From a checkpoint of a small transformer trained on Wikipedia: MLP 1792 SwiGLU, 491M tokens.
MLP neurons of a small language model. Each row is named by its layer, matrix (gate and up: input weights; down: output weights) and neuron, and shows model dimensions 304-399. Each number is 200 + 20 x the weight over its row's rms, rounded and kept within 0 to 999. A neuron's up and down rows have the sign that makes its largest values positive.
After each neuron's rows, "fires on" lists the tokens most often at its 100 highest values on Wikipedia text that the model never trained on.

L2.gate235,179,195,224,212,221,169,208,230,226,181,154,200,190,184,184,236,181,195,187,190,185,211,215,164,194,192,224,190,195,183,189,211,189,211,266,224,196,177,170,225,191,176,187,215,197,213,229,213,194,227,221,192,206,216,214,208,214,216,173,223,226,182,152,160,174,174,232,218,215,212,212,177,184,182,200,203,218,225,194,182,194,168,175,216,177,176,243,224,169,212,194,190,215,190,192,226
L2.up235,219,165,244,210,187,214,205,218,159,227,199,202,159,210,220,165,204,214,210,191,207,201,208,179,219,202,210,189,182,200,178,200,180,215,222,209,222,192,200,210,216,191,217,182,206,215,225,218,186,171,199,214,197,209,229,191,198,211,179,212,230,178,200,210,202,159,181,206,182,191,167,216,206,193,189,225,211,210,214,167,206,177,212,223,210,198,202,201,209,217,208,173,225,206,200,213
L2.down235,210,194,193,202,224,199,197,165,197,201,222,203,186,187,215,205,160,207,209,177,203,221,192,206,220,163,195,211,166,206,195,230,178,185,164,208,186,210,210,218,165,212,232,183,224,173,245,192,208,181,189,162,215,216,207,225,238,203,202,174,207,186,173,210,203,187,170,179,210,199,200,181,199,231,212,179,195,190,203,208,240,234,206,173,169,195,201,191,224,199,240,177,135,210,228,194
fires on: ":", " /", "|", " |"

L2.gate521,191,198,182,164,197,197,189,187,220,207,214,188,191,200,216,168,180,221,170,192,190,199,190,204,230,189,195,239,214,185,238,194,199,227,210,201,188,200,151,206,208,189,215,192,241,219,214,177,206,196,222,203,209,166,181,197,200,203,201,190,199,201,195,194,230,215,213,193,186,204,177,192,215,239,214,212,205,188,226,216,205,199,179,200,223,196,211,218,239,197,211,196,190,153,224,205
L2.up521,194,207,211,170,225,212,201,193,215,189,242,196,218,214,206,201,229,164,210,207,193,195,216,160,218,205,206,224,195,199,198,200,185,223,233,165,183,217,211,214,191,171,180,219,239,201,220,198,217,179,197,208,180,203,185,204,194,203,162,206,225,205,178,219,243,204,190,191,185,183,210,182,213,217,186,206,239,209,212,215,213,201,186,229,205,221,205,207,237,164,206,208,182,188,232,164
L2.down521,190,184,214,212,222,183,181,160,214,196,223,224,206,201,207,196,243,203,156,201,200,207,201,204,206,169,196,200,227,203,212,209,192,204,183,202,194,188,175,217,165,164,216,202,223,239,191,220,192,234,214,192,200,168,184,179,212,202,160,202,198,198,173,216,261,193,198,178,139,173,186,164,211,192,210,225,204,209,218,214,219,209,213,217,222,217,206,210,264,154,212,197,232,203,208,221
fires on: " Co", "co", " Du"

L2.gate1356,224,202,246,183,178,189,202,203,190,194,171,193,188,215,202,213,169,184,197,234,212,198,234,192,206,182,227,235,195,224,162,225,215,255,213,200,223,170,200,195,197,237,174,193,244,182,179,214,205,199,165,196,188,170,212,189,190,228,191,197,214,158,162,213,191,187,200,189,175,194,204,204,225,171,166,221,211,217,203,200,186,204,168,229,197,224,206,201,196,212,233,186,223,184,182,200
L2.up1356,218,186,210,183,167,214,210,190,177,191,191,208,236,175,192,185,212,182,176,198,201,172,221,216,203,158,239,244,215,216,202,208,237,210,175,221,209,191,208,213,210,224,173,194,200,174,191,186,183,190,180,184,209,162,150,178,230,213,185,200,196,183,185,189,219,161,194,193,152,183,207,198,200,196,205,210,206,205,227,206,175,187,205,196,191,207,169,190,204,181,183,193,200,194,192,242
L2.down1356,176,216,184,234,165,190,188,182,218,190,223,199,208,205,216,201,231,234,159,204,167,192,175,171,187,202,206,218,207,198,205,227,226,167,180,204,192,185,217,178,224,188,262,181,159,216,200,195,185,173,207,215,159,141,193,184,192,198,183,168,200,183,202,174,202,202,152,200,181,208,198,182,202,191,174,199,206,192,217,229,211,195,265,196,218,199,176,219,200,200,162,164,239,209,206,216
fires on: " announced", " (4", " (5", " released", " (7", " (1"

L3.gate219,180,151,205,197,190,203,187,222,207,239,228,228,158,227,154,220,228,167,195,165,224,210,183,165,194,200,175,228,194,200,191,201,204,185,160,212,224,195,212,182,230,226,193,182,200,212,172,207,199,192,219,203,193,176,220,224,204,176,193,165,173,250,237,219,208,172,193,197,183,200,234,185,204,185,202,190,184,178,183,191,196,185,172,222,230,194,218,198,205,210,200,195,218,179,178,225
L3.up219,198,187,194,203,165,213,234,241,192,187,211,226,187,219,189,179,200,189,143,223,210,223,216,198,176,195,204,183,199,201,189,211,204,200,203,183,200,203,204,191,205,215,187,206,212,173,161,225,203,189,194,200,197,233,210,191,201,217,196,213,231,156,203,192,204,186,211,221,225,224,189,211,197,233,185,214,196,206,195,177,202,190,188,197,201,206,194,218,217,197,212,204,199,169,207,181
L3.down219,185,190,185,210,196,205,176,164,189,177,193,184,212,226,211,216,168,178,212,191,200,181,195,210,229,211,196,217,239,196,185,191,212,201,205,181,185,201,192,180,200,194,213,229,147,235,189,212,177,200,210,205,212,219,186,211,205,193,204,184,195,180,177,198,192,208,190,208,196,203,172,189,210,205,203,169,199,230,217,237,200,198,209,242,215,197,170,218,209,158,232,206,199,227,181,192
fires on: "."

L3.gate1585,174,210,195,202,159,214,216,232,202,209,216,223,219,204,199,205,207,180,179,176,244,192,195,198,197,210,169,206,181,206,156,189,180,180,206,188,195,186,173,179,228,201,180,185,205,195,201,234,205,208,232,184,216,205,192,199,262,200,249,177,200,202,192,187,183,147,182,156,203,195,232,238,200,204,217,231,174,207,205,206,230,196,199,180,189,143,232,177,170,203,234,232,232,214,177,200
L3.up1585,206,192,189,157,162,194,216,204,209,177,197,182,195,187,209,205,183,223,183,203,208,175,213,211,215,239,195,198,204,196,213,232,206,225,190,175,201,212,189,193,221,221,201,190,217,213,201,208,235,211,179,260,149,214,231,214,200,159,188,196,186,198,206,212,205,194,196,195,174,255,197,223,223,205,198,187,203,200,212,164,199,187,205,198,211,184,159,203,222,231,181,248,215,198,186,178
L3.down1585,183,187,186,212,203,191,201,187,187,209,222,193,194,236,182,228,173,182,209,217,234,199,205,176,204,212,200,176,209,182,156,188,219,243,231,185,196,182,205,203,216,204,210,206,189,213,189,200,203,175,220,190,173,237,187,211,219,213,197,198,171,158,221,201,218,190,201,199,190,204,177,167,181,217,187,175,210,226,210,213,192,191,207,248,223,201,195,208,197,169,186,205,200,216,187,217
fires on: ".", " half"

L3.gate620,215,160,195,189,183,197,203,200,202,189,203,200,206,203,202,236,223,154,207,191,195,164,236,190,198,213,161,239,206,209,182,193,174,190,199,193,190,200,173,193,220,243,187,206,183,189,187,232,197,165,195,211,200,203,182,211,188,200,217,178,202,208,157,201,183,179,242,193,182,176,210,227,190,201,185,209,183,184,206,206,235,191,181,178,250,171,239,189,195,172,176,239,194,205,203,183
L3.up620,157,200,192,177,192,174,204,189,208,218,189,194,199,207,223,198,214,223,204,191,222,178,225,201,216,227,188,210,210,177,205,233,201,187,195,221,201,203,208,193,211,198,181,197,197,181,191,236,221,201,198,216,203,184,207,211,188,210,194,214,192,165,210,209,203,208,174,208,207,244,206,198,230,228,189,192,235,203,201,159,181,198,200,186,187,219,152,196,177,178,209,195,216,222,198,203
L3.down620,186,190,202,195,210,155,205,171,206,197,199,193,193,241,178,192,131,230,202,231,229,213,202,142,271,221,237,180,209,210,165,196,215,229,215,201,211,168,204,189,197,186,191,206,176,206,215,193,223,209,217,198,200,186,230,212,202,186,182,221,169,178,201,189,212,186,181,246,177,202,172,127,204,221,219,245,204,224,225,225,190,206,221,217,202,224,171,201,203,174,197,200,196,209,185,183
fires on: "."

L3.gate145,229,215,238,200,194,199,191,184,188,221,192,212,202,197,203,191,220,216,168,186,221,193,196,219,198,209,168,208,190,199,215,198,153,216,192,175,221,174,216,204,215,191,168,182,177,235,211,211,215,195,234,192,224,210,202,220,182,219,234,198,206,205,183,166,172,187,192,204,230,219,206,182,227,207,204,200,187,237,202,187,195,163,174,167,205,175,201,209,179,193,209,203,211,214,207,184
L3.up145,165,164,197,184,188,191,226,230,212,191,195,196,204,187,181,181,205,205,216,257,203,205,188,173,197,197,175,178,212,211,202,212,203,185,208,181,189,188,190,196,205,201,192,183,203,228,236,225,200,207,169,220,189,191,192,193,157,180,210,172,190,215,170,212,207,182,221,158,185,224,219,210,196,213,219,204,198,166,201,173,204,220,177,182,204,231,217,208,221,240,219,193,240,200,177,196
L3.down145,196,177,162,203,216,187,225,197,205,192,216,216,198,182,181,177,191,183,195,160,210,169,212,202,183,226,175,224,191,197,191,209,223,220,194,225,244,199,191,222,190,172,176,190,214,178,170,194,218,230,200,193,180,164,201,193,197,236,232,219,181,185,225,202,218,201,222,212,207,195,189,218,176,227,200,196,196,159,206,197,237,208,193,222,194,213,191,174,245,188,196,209,162,192,212,213
fires on: " were", " was", "."

L2.gate30,178,187,195,196,205,191,196,188,201,195,187,174,198,192,208,202,208,223,207,139,195,189,194,194,195,211,180,199,207,226,223,202,229,202,220,201,172,184,163,178,219,197,226,203,199,200,190,181,196,185,203,200,209,202,203,220,228,205,222,192,199,227,182,201,185,224,174,219,193,186,216,195,163,230,228,197,182,190,196,227,244,188,263,175,211,214,173,207,198,177,216,241,202,181,223,193
L2.up30,223,173,179,191,173,174,168,208,187,194,185,200,198,219,208,202,180,185,254,210,187,197,195,208,216,178,170,192,208,239,222,207,222,183,221,195,188,171,207,170,229,214,196,183,175,212,164,209,214,195,208,194,206,202,197,188,172,218,195,187,192,220,204,193,173,202,209,222,181,164,174,214,133,212,234,223,222,195,197,218,232,169,217,214,203,205,203,201,183,253,186,194,207,199,192,192
L2.down30,178,199,196,228,209,164,191,197,176,213,196,184,173,188,210,209,193,216,193,183,200,195,221,214,206,170,209,166,216,191,225,207,200,211,224,181,204,167,211,186,187,188,291,203,200,253,230,216,185,173,214,216,181,211,198,201,223,237,226,203,204,200,212,199,224,202,202,198,190,184,195,193,211,194,221,197,214,208,186,219,224,204,211,206,195,197,167,187,206,180,225,183,193,162,206,204
fires on: "-", "-1"

L3.gate1427,182,221,195,185,176,204,181,212,175,214,189,226,207,202,204,205,181,215,185,187,209,229,173,235,232,219,203,203,197,192,216,198,227,169,176,211,186,198,205,180,189,214,181,201,184,217,207,211,186,217,211,193,253,199,223,203,206,189,173,206,175,234,181,190,255,167,196,163,200,210,185,194,170,191,210,210,180,171,208,209,233,208,204,182,188,232,190,231,177,213,192,179,206,199,178,161
L3.up1427,207,170,191,193,218,225,191,180,180,199,222,236,200,199,185,183,210,188,209,194,176,233,182,226,192,188,197,186,217,179,198,220,176,222,185,202,210,186,185,215,229,207,214,174,178,176,229,224,169,214,192,198,211,172,208,196,196,229,186,236,183,220,231,212,215,228,181,197,173,190,188,236,199,210,189,172,198,169,199,182,192,222,243,169,201,203,190,193,186,203,195,183,199,190,213,185
L3.down1427,209,182,241,196,188,204,208,200,205,178,232,189,238,222,186,202,186,168,211,173,187,198,216,190,173,190,190,214,219,215,192,211,176,182,204,197,221,222,193,231,205,211,140,203,136,180,173,196,201,203,216,187,185,231,206,181,203,179,194,191,197,188,182,196,184,231,204,196,187,164,220,227,238,196,158,198,224,198,207,186,226,193,162,177,232,180,198,196,210,206,184,191,190,166,197,224
fires on: ";", ")", " won", " States", " began"

L2.gate1198,226,171,206,238,187,211,209,186,164,213,201,185,195,213,177,188,188,221,193,212,152,211,196,183,191,193,211,197,237,241,222,190,249,203,177,183,214,221,214,203,218,215,208,194,178,199,196,186,234,213,217,165,168,173,180,210,150,228,189,185,191,234,183,196,239,213,198,214,201,196,196,205,210,217,198,169,180,202,198,193,242,174,258,166,204,186,183,198,207,205,203,254,201,220,198,199
L2.up1198,196,204,191,216,191,173,259,237,176,206,211,183,185,205,192,197,205,169,189,196,202,187,184,210,194,200,165,179,232,195,188,193,176,194,195,179,221,229,233,210,211,214,177,199,194,211,238,231,190,195,218,198,171,203,209,216,203,216,185,205,244,168,162,207,225,221,230,198,224,172,205,217,197,193,208,215,213,188,172,202,210,171,189,233,210,215,212,163,212,196,205,193,205,234,208,183
L2.down1198,204,205,216,211,184,167,228,210,208,185,211,189,203,219,190,195,235,164,182,202,187,192,194,218,161,192,171,180,230,219,204,208,203,180,174,196,221,211,223,186,219,210,210,216,170,221,210,171,181,209,209,169,192,185,178,206,209,230,177,219,194,192,178,202,205,227,218,198,192,198,212,198,195,223,192,178,221,189,214,205,203,186,205,233,214,187,200,174,180,214,182,212,192,235,220,197
fires on: " known", " called", " named", " either"

L2.gate1632,174,187,224,215,201,186,222,196,212,190,166,178,193,206,202,212,172,196,189,143,186,198,217,190,219,177,196,191,217,246,216,185,222,201,211,196,187,219,146,171,210,193,228,198,220,227,183,209,202,171,200,201,188,234,230,222,230,227,204,223,198,226,180,213,194,195,180,200,182,180,217,189,184,219,198,175,165,180,164,224,241,186,226,182,217,214,181,185,216,157,206,222,232,195,216,198
L2.up1632,201,210,213,212,223,198,213,183,174,200,197,219,220,211,129,189,141,220,186,213,199,222,178,217,212,181,189,197,206,221,212,175,222,185,208,170,185,193,206,182,180,201,164,175,182,189,135,218,229,209,185,174,232,207,222,180,191,202,201,216,213,193,201,240,192,215,188,195,201,177,172,158,199,200,218,224,181,209,211,217,200,162,214,206,213,181,226,166,217,226,179,231,222,208,202,191
L2.down1632,179,181,197,209,230,190,183,207,183,201,165,205,200,195,216,213,180,208,217,183,201,203,215,184,208,166,235,166,219,203,186,226,200,206,206,201,231,173,221,157,178,181,307,195,214,263,214,195,190,170,212,193,192,196,211,205,246,219,224,224,199,196,204,212,181,192,214,203,201,184,179,184,181,204,193,213,204,183,204,212,221,204,205,235,203,191,152,194,214,171,231,220,206,182,222,207
fires on: "-"

L2.gate1715,175,191,190,178,229,174,194,205,182,166,225,205,201,194,205,198,170,178,233,171,193,210,183,221,243,190,219,170,222,198,186,164,193,192,198,234,190,173,166,197,238,158,216,206,183,196,186,201,187,193,218,195,191,201,238,205,190,196,222,196,204,189,223,201,212,198,202,186,207,210,215,192,196,197,198,241,200,209,227,213,220,187,229,186,232,226,207,230,207,192,187,186,183,185,234,214
L2.up1715,175,221,191,185,247,235,204,220,172,166,220,215,216,217,196,169,184,200,203,186,180,196,205,177,193,211,179,220,174,209,213,237,197,233,228,196,219,209,198,192,205,184,201,225,194,212,221,220,159,177,174,193,208,200,177,189,203,183,172,185,221,172,193,205,198,209,212,201,225,194,168,182,225,200,231,194,183,178,213,195,186,199,210,195,178,178,225,213,200,211,212,177,200,185,202,221
L2.down1715,207,185,204,190,236,210,191,204,172,180,246,216,200,254,205,193,183,169,209,189,221,209,146,181,201,184,208,213,215,222,206,193,206,197,235,219,195,187,210,210,226,209,225,190,189,190,200,215,147,204,208,195,196,222,195,201,214,192,222,185,226,155,218,195,220,178,218,206,191,216,202,187,200,201,211,205,174,215,221,202,204,183,231,206,210,214,192,234,260,177,183,193,192,155,209,200
fires on: " J", " Tu", " Li", "J", " Du", " Cu"

L2.gate1452,211,212,190,198,182,182,214,186,228,195,194,198,231,170,215,214,212,200,236,187,205,205,229,218,236,185,180,216,249,211,241,176,185,198,194,233,219,223,222,171,179,203,207,217,187,185,226,240,181,189,168,214,177,169,183,193,181,180,198,175,172,207,204,212,198,176,204,185,180,201,220,183,222,214,170,214,209,202,196,204,214,184,195,188,217,184,242,195,191,233,170,229,221,187,178,209
L2.up1452,196,194,209,193,184,241,182,206,154,217,220,169,212,167,201,219,197,231,166,198,188,196,212,205,229,215,168,223,227,194,250,197,197,169,167,210,208,237,194,202,191,199,180,193,180,247,227,214,232,214,218,245,178,233,169,201,221,214,179,203,156,217,227,190,219,180,176,179,195,206,215,186,197,207,216,186,224,194,150,222,219,214,210,196,203,195,212,176,179,230,195,174,195,189,198,216
L2.down1452,203,223,210,190,211,202,179,182,168,180,200,190,197,200,211,215,161,218,201,228,206,186,213,192,218,176,162,240,181,166,213,175,205,183,191,234,268,226,206,189,222,200,168,214,149,256,236,203,210,177,201,213,166,195,200,219,206,211,195,230,182,228,209,199,246,212,174,164,189,202,183,194,216,231,172,211,217,175,155,184,218,196,205,203,187,171,210,176,198,205,205,190,207,199,182,218
fires on: " even", " just", " never", " much", " far", " ever"

L3.gate435,215,163,239,161,181,192,236,186,178,213,193,195,215,212,206,204,179,240,207,221,212,226,200,208,204,188,203,188,185,185,209,184,222,207,202,209,190,182,204,208,194,213,176,235,190,199,207,230,217,180,197,210,208,194,171,195,167,227,205,173,186,209,188,197,241,182,180,138,182,201,217,190,202,186,211,198,189,215,211,224,205,188,184,195,219,185,224,175,180,172,178,193,206,188,205,204
L3.up435,228,239,212,201,190,199,171,216,191,179,215,239,195,226,191,184,183,195,195,212,163,182,207,210,217,220,213,211,170,182,203,213,220,234,194,192,205,236,214,224,249,200,173,178,199,161,205,215,201,216,195,190,213,210,163,185,219,213,192,179,216,183,177,205,224,209,207,191,200,166,231,204,205,178,202,219,198,210,188,206,192,205,172,220,206,226,203,210,161,219,209,215,206,210,204,178
L3.down435,211,209,200,214,174,212,193,229,173,193,174,200,177,199,224,200,143,233,179,225,186,207,194,230,184,220,216,196,182,183,215,201,224,224,186,188,206,203,210,200,216,199,211,192,201,192,218,225,204,211,213,204,178,202,174,220,213,187,199,186,194,193,177,194,212,191,190,222,192,176,225,194,222,195,201,188,222,191,205,216,186,199,212,195,184,205,203,207,159,199,179,206,199,203,201,207
fires on: " (6", " (8", " (5", " (°", " (17", " (1"

L2.gate857,177,203,222,202,177,199,199,195,188,200,201,207,221,202,126,226,219,197,217,198,194,224,193,191,229,189,177,206,194,193,183,194,234,181,177,201,202,166,174,192,232,172,194,230,196,228,205,215,212,181,212,186,200,175,197,170,161,188,174,228,209,215,165,224,193,198,220,209,182,177,191,193,192,203,209,216,173,232,221,149,188,189,241,201,195,195,212,213,183,191,173,195,207,208,229,204
L2.up857,175,187,196,204,212,201,211,202,234,212,204,179,212,198,204,207,180,197,224,135,185,177,229,203,192,176,194,185,214,184,206,199,181,190,177,195,194,153,217,174,220,210,184,206,187,216,189,237,183,186,208,209,235,172,213,212,206,176,192,224,155,223,235,190,208,208,208,180,171,187,206,208,191,228,208,194,202,218,232,176,198,229,222,172,238,185,198,185,216,231,206,179,207,230,195,175
L2.down857,186,212,197,171,168,174,223,220,200,200,230,182,195,183,215,192,239,217,199,182,211,206,192,194,190,212,203,224,230,180,200,179,226,239,178,201,191,208,181,162,213,222,215,191,217,156,190,200,198,210,186,228,213,197,189,192,202,226,230,228,207,189,220,173,182,179,211,215,192,209,197,196,209,211,174,206,217,196,165,185,196,199,207,220,193,168,174,146,207,221,158,199,195,168,180,171
fires on: " 1", " St", " 8", " Dr"

L2.gate1435,225,191,192,208,191,192,183,150,174,207,215,198,230,208,168,180,198,204,217,192,217,188,238,180,216,213,196,180,197,207,209,204,231,211,177,177,180,197,186,211,193,193,172,197,194,204,182,203,196,209,202,169,197,177,228,208,173,151,221,179,202,202,205,186,216,240,199,170,198,185,218,225,214,204,191,192,193,197,200,192,188,229,238,196,208,212,201,188,200,208,171,204,166,187,217,202
L2.up1435,237,170,248,164,168,230,182,202,196,217,170,206,185,231,213,223,217,247,226,188,217,193,202,210,181,189,181,196,215,224,199,222,233,214,220,210,186,223,208,214,213,213,213,218,198,201,218,212,185,180,183,214,207,213,189,190,215,240,222,188,188,238,206,200,174,186,201,222,165,198,189,208,222,208,195,209,194,205,193,200,213,186,175,227,197,238,177,206,192,163,202,203,232,188,192,187
L2.down1435,201,179,221,217,210,189,191,213,216,213,175,185,211,227,206,171,198,198,181,177,204,241,227,192,186,179,195,215,173,228,199,210,210,176,172,178,223,192,198,197,222,178,145,189,201,216,213,208,193,209,207,203,233,180,171,218,191,185,199,171,203,227,181,211,218,232,221,177,190,200,231,199,188,215,200,169,186,217,216,237,203,187,199,212,209,244,206,206,190,208,221,204,222,207,197,190
fires on: " member", " father", " daughter", " brother", " leader", " commander"

L2.gate1735,209,213,210,185,200,198,141,170,224,221,222,219,211,198,228,164,175,181,220,194,197,194,233,202,213,176,215,214,171,186,175,213,191,218,202,215,193,213,212,223,192,213,201,229,197,171,159,181,234,214,210,192,163,168,186,252,205,172,149,208,189,238,172,186,221,191,199,194,220,223,202,190,208,207,170,230,172,199,216,208,179,224,173,212,201,213,182,201,169,221,151,216,163,187,189,200
L2.up1735,194,190,193,223,200,206,164,172,211,202,242,221,227,203,204,176,191,185,200,221,177,170,214,250,177,209,192,202,222,190,189,185,199,209,198,175,218,198,225,206,201,231,194,169,206,173,224,203,186,214,182,199,167,167,189,219,167,169,174,227,225,236,175,196,175,218,194,201,183,202,197,190,177,222,186,178,207,201,179,184,222,235,203,205,256,218,165,208,218,210,164,200,200,188,185,204
L2.down1735,237,173,190,188,201,179,200,184,212,185,198,225,241,187,198,189,179,208,240,220,176,203,153,200,207,209,210,191,203,183,205,163,175,179,189,191,225,197,223,209,186,224,231,189,191,170,213,194,200,187,179,195,158,177,172,195,173,210,204,199,179,211,188,199,186,192,238,183,190,183,217,166,187,193,197,176,206,168,216,184,193,250,194,203,215,217,231,200,287,214,187,185,185,195,197,218
fires on: " Mar", " Har", " Dor", " Bun", " fu", " Var"

L2.gate93,202,230,204,219,171,230,238,216,224,202,219,201,214,153,202,207,172,213,192,194,198,196,233,202,220,181,178,234,196,195,215,170,181,206,208,215,189,185,214,217,214,179,206,216,185,157,225,236,216,194,211,233,203,206,206,207,196,209,207,181,209,237,155,184,237,197,195,221,203,211,215,169,174,202,174,170,203,203,189,169,197,195,201,174,169,202,208,219,215,217,218,238,182,211,215,171
L2.up93,228,222,213,231,170,221,221,183,236,209,225,162,227,208,216,190,230,194,161,188,206,199,217,179,252,200,201,187,211,167,222,202,198,219,213,208,218,177,200,224,199,202,192,189,214,194,207,199,244,240,216,149,159,203,195,214,197,202,181,223,175,167,170,171,235,203,183,196,209,208,236,194,180,221,194,197,201,227,204,196,200,197,173,246,224,188,204,187,186,179,187,188,212,191,197,239
L2.down93,239,213,191,200,185,203,215,184,188,198,189,222,192,195,206,218,194,207,191,201,171,216,189,229,249,167,187,159,200,176,221,202,198,208,191,231,233,184,208,203,208,206,232,186,194,215,250,197,205,184,197,196,174,178,229,195,233,221,200,210,184,201,213,200,266,208,170,185,215,204,219,168,167,188,199,196,220,213,220,218,223,196,182,231,213,219,183,244,216,194,203,211,211,209,227,223
fires on: " well", " never", " much", " close", " °", "Climate"

L2.gate491,212,194,170,176,197,223,174,212,196,188,198,225,209,242,214,218,194,205,198,225,193,249,232,209,204,152,201,188,164,191,197,204,197,216,179,216,188,167,224,178,220,173,175,192,213,187,177,175,218,199,194,211,214,190,208,174,186,179,212,163,215,192,155,174,214,198,230,194,205,203,187,202,195,190,235,208,203,207,210,188,172,172,198,194,163,189,205,165,216,200,199,202,216,202,158,183
L2.up491,204,183,213,193,190,239,200,214,261,177,208,200,220,205,193,163,201,176,228,199,206,188,180,210,197,177,185,217,198,201,191,243,167,193,244,206,210,187,172,189,222,203,192,175,198,223,232,208,221,192,169,174,158,210,219,227,224,213,212,220,190,200,188,177,209,172,191,190,175,198,188,243,193,191,199,204,222,188,220,177,196,163,174,211,197,196,172,200,216,196,226,205,235,190,207,223
L2.down491,182,195,220,189,163,167,195,210,184,213,203,209,223,190,177,230,156,225,180,135,230,161,196,226,232,214,209,198,205,206,199,178,159,185,192,181,186,203,215,195,215,194,165,202,199,202,204,191,220,180,203,176,191,175,191,207,186,185,224,189,201,162,199,200,218,194,186,161,176,170,203,205,227,208,187,218,182,172,211,202,239,217,211,203,169,201,211,194,160,216,220,189,172,233,184,191
fires on: " /", " 2", " Division", " |", "HL"

L3.gate1599,190,177,236,212,174,183,187,183,219,200,204,210,192,209,210,217,217,193,175,244,234,166,216,198,182,201,173,187,215,178,210,169,212,219,200,177,208,214,185,212,175,214,192,175,202,207,187,220,221,209,150,188,169,248,216,188,208,191,230,194,197,189,185,219,222,221,200,204,177,219,222,192,193,190,212,202,187,195,199,183,211,171,218,191,209,224,210,164,206,218,173,201,208,215,162,196
L3.up1599,199,202,189,236,209,215,181,174,221,186,230,257,207,164,217,180,197,236,228,236,159,177,213,231,166,188,182,183,189,211,217,202,194,191,212,202,189,186,214,198,223,226,180,188,186,202,169,182,233,206,229,213,198,220,215,209,168,184,220,187,190,188,193,228,205,241,200,203,230,199,228,200,198,201,196,179,216,189,187,178,188,192,219,214,186,196,228,186,187,213,199,182,177,196,214,205
L3.down1599,159,193,204,188,215,205,176,142,243,179,213,156,231,152,204,200,214,205,169,214,195,206,236,238,193,180,159,197,181,182,195,191,190,227,204,179,197,186,206,205,169,219,155,218,207,175,211,189,196,225,218,212,208,255,190,188,216,233,201,209,215,227,173,228,218,205,182,173,216,172,207,198,172,146,195,216,224,200,216,193,171,194,231,187,218,199,227,227,198,192,194,182,168,182,177,195
fires on: " |", "|", " 2014"

L3.gate48,212,151,196,216,164,200,201,209,182,250,187,184,180,183,210,200,217,202,205,170,200,209,219,200,218,188,179,210,204,208,194,197,208,208,205,203,189,177,156,221,228,199,178,229,194,229,211,215,213,188,171,156,227,194,180,224,189,217,220,185,188,184,184,203,198,207,226,206,210,161,210,211,158,212,202,198,223,176,189,250,207,205,203,216,216,235,228,190,151,207,195,230,173,212,201,200
L3.up48,227,194,203,172,166,187,217,220,160,202,222,212,207,224,197,212,205,235,205,193,198,231,186,202,205,182,197,205,197,193,182,174,262,182,214,180,188,203,191,161,234,201,204,213,182,187,215,245,201,221,207,171,205,203,166,206,201,200,218,202,211,204,205,199,175,187,211,211,223,167,213,212,187,194,224,167,203,204,207,222,218,198,215,203,179,192,176,180,185,235,224,214,201,219,194,182
L3.down48,211,188,146,214,178,172,212,167,182,220,165,204,177,215,206,205,228,223,206,175,177,217,203,187,216,202,162,164,173,192,195,227,219,186,222,170,175,193,200,185,238,198,183,205,204,227,221,228,228,199,205,170,216,211,154,230,214,183,218,199,175,199,188,198,179,199,206,208,207,203,209,223,180,212,243,173,205,174,219,234,175,204,248,222,181,185,213,187,181,225,231,229,212,185,184,194
fires on: " name", " son", " father", " brother", " daughter"

L3.gate27,186,200,182,196,243,200,199,210,167,223,199,183,229,231,209,237,186,208,182,255,177,189,184,200,188,232,180,190,222,201,166,186,212,221,198,189,205,218,214,197,177,222,185,179,214,206,169,202,212,183,185,178,195,192,199,199,223,231,213,173,175,201,199,183,212,206,183,171,166,186,226,207,210,245,217,186,183,173,220,181,187,197,209,202,191,203,204,138,201,230,199,220,217,155,197,195
L3.up27,188,210,239,213,243,235,171,185,198,192,203,216,197,215,204,199,195,145,206,194,246,199,216,202,221,168,200,198,222,221,201,224,181,195,185,209,250,155,190,171,194,186,190,199,231,196,193,169,209,215,244,217,228,212,209,204,204,206,205,184,232,200,196,247,205,189,202,218,225,203,170,207,179,212,158,251,196,199,209,173,193,209,170,204,230,212,213,199,228,186,201,191,172,182,206,218
L3.down27,158,202,173,199,192,231,175,204,211,202,209,260,186,189,208,153,236,227,181,193,185,214,220,195,199,212,196,184,167,207,206,193,232,214,214,204,224,163,198,222,176,225,186,238,205,216,222,215,191,190,205,220,209,229,197,201,161,201,202,189,212,209,172,214,206,219,185,186,209,246,181,208,221,166,190,173,201,210,200,187,214,184,251,223,184,201,178,210,161,222,154,195,174,194,176,223
fires on: ",", " is", " |", " 9"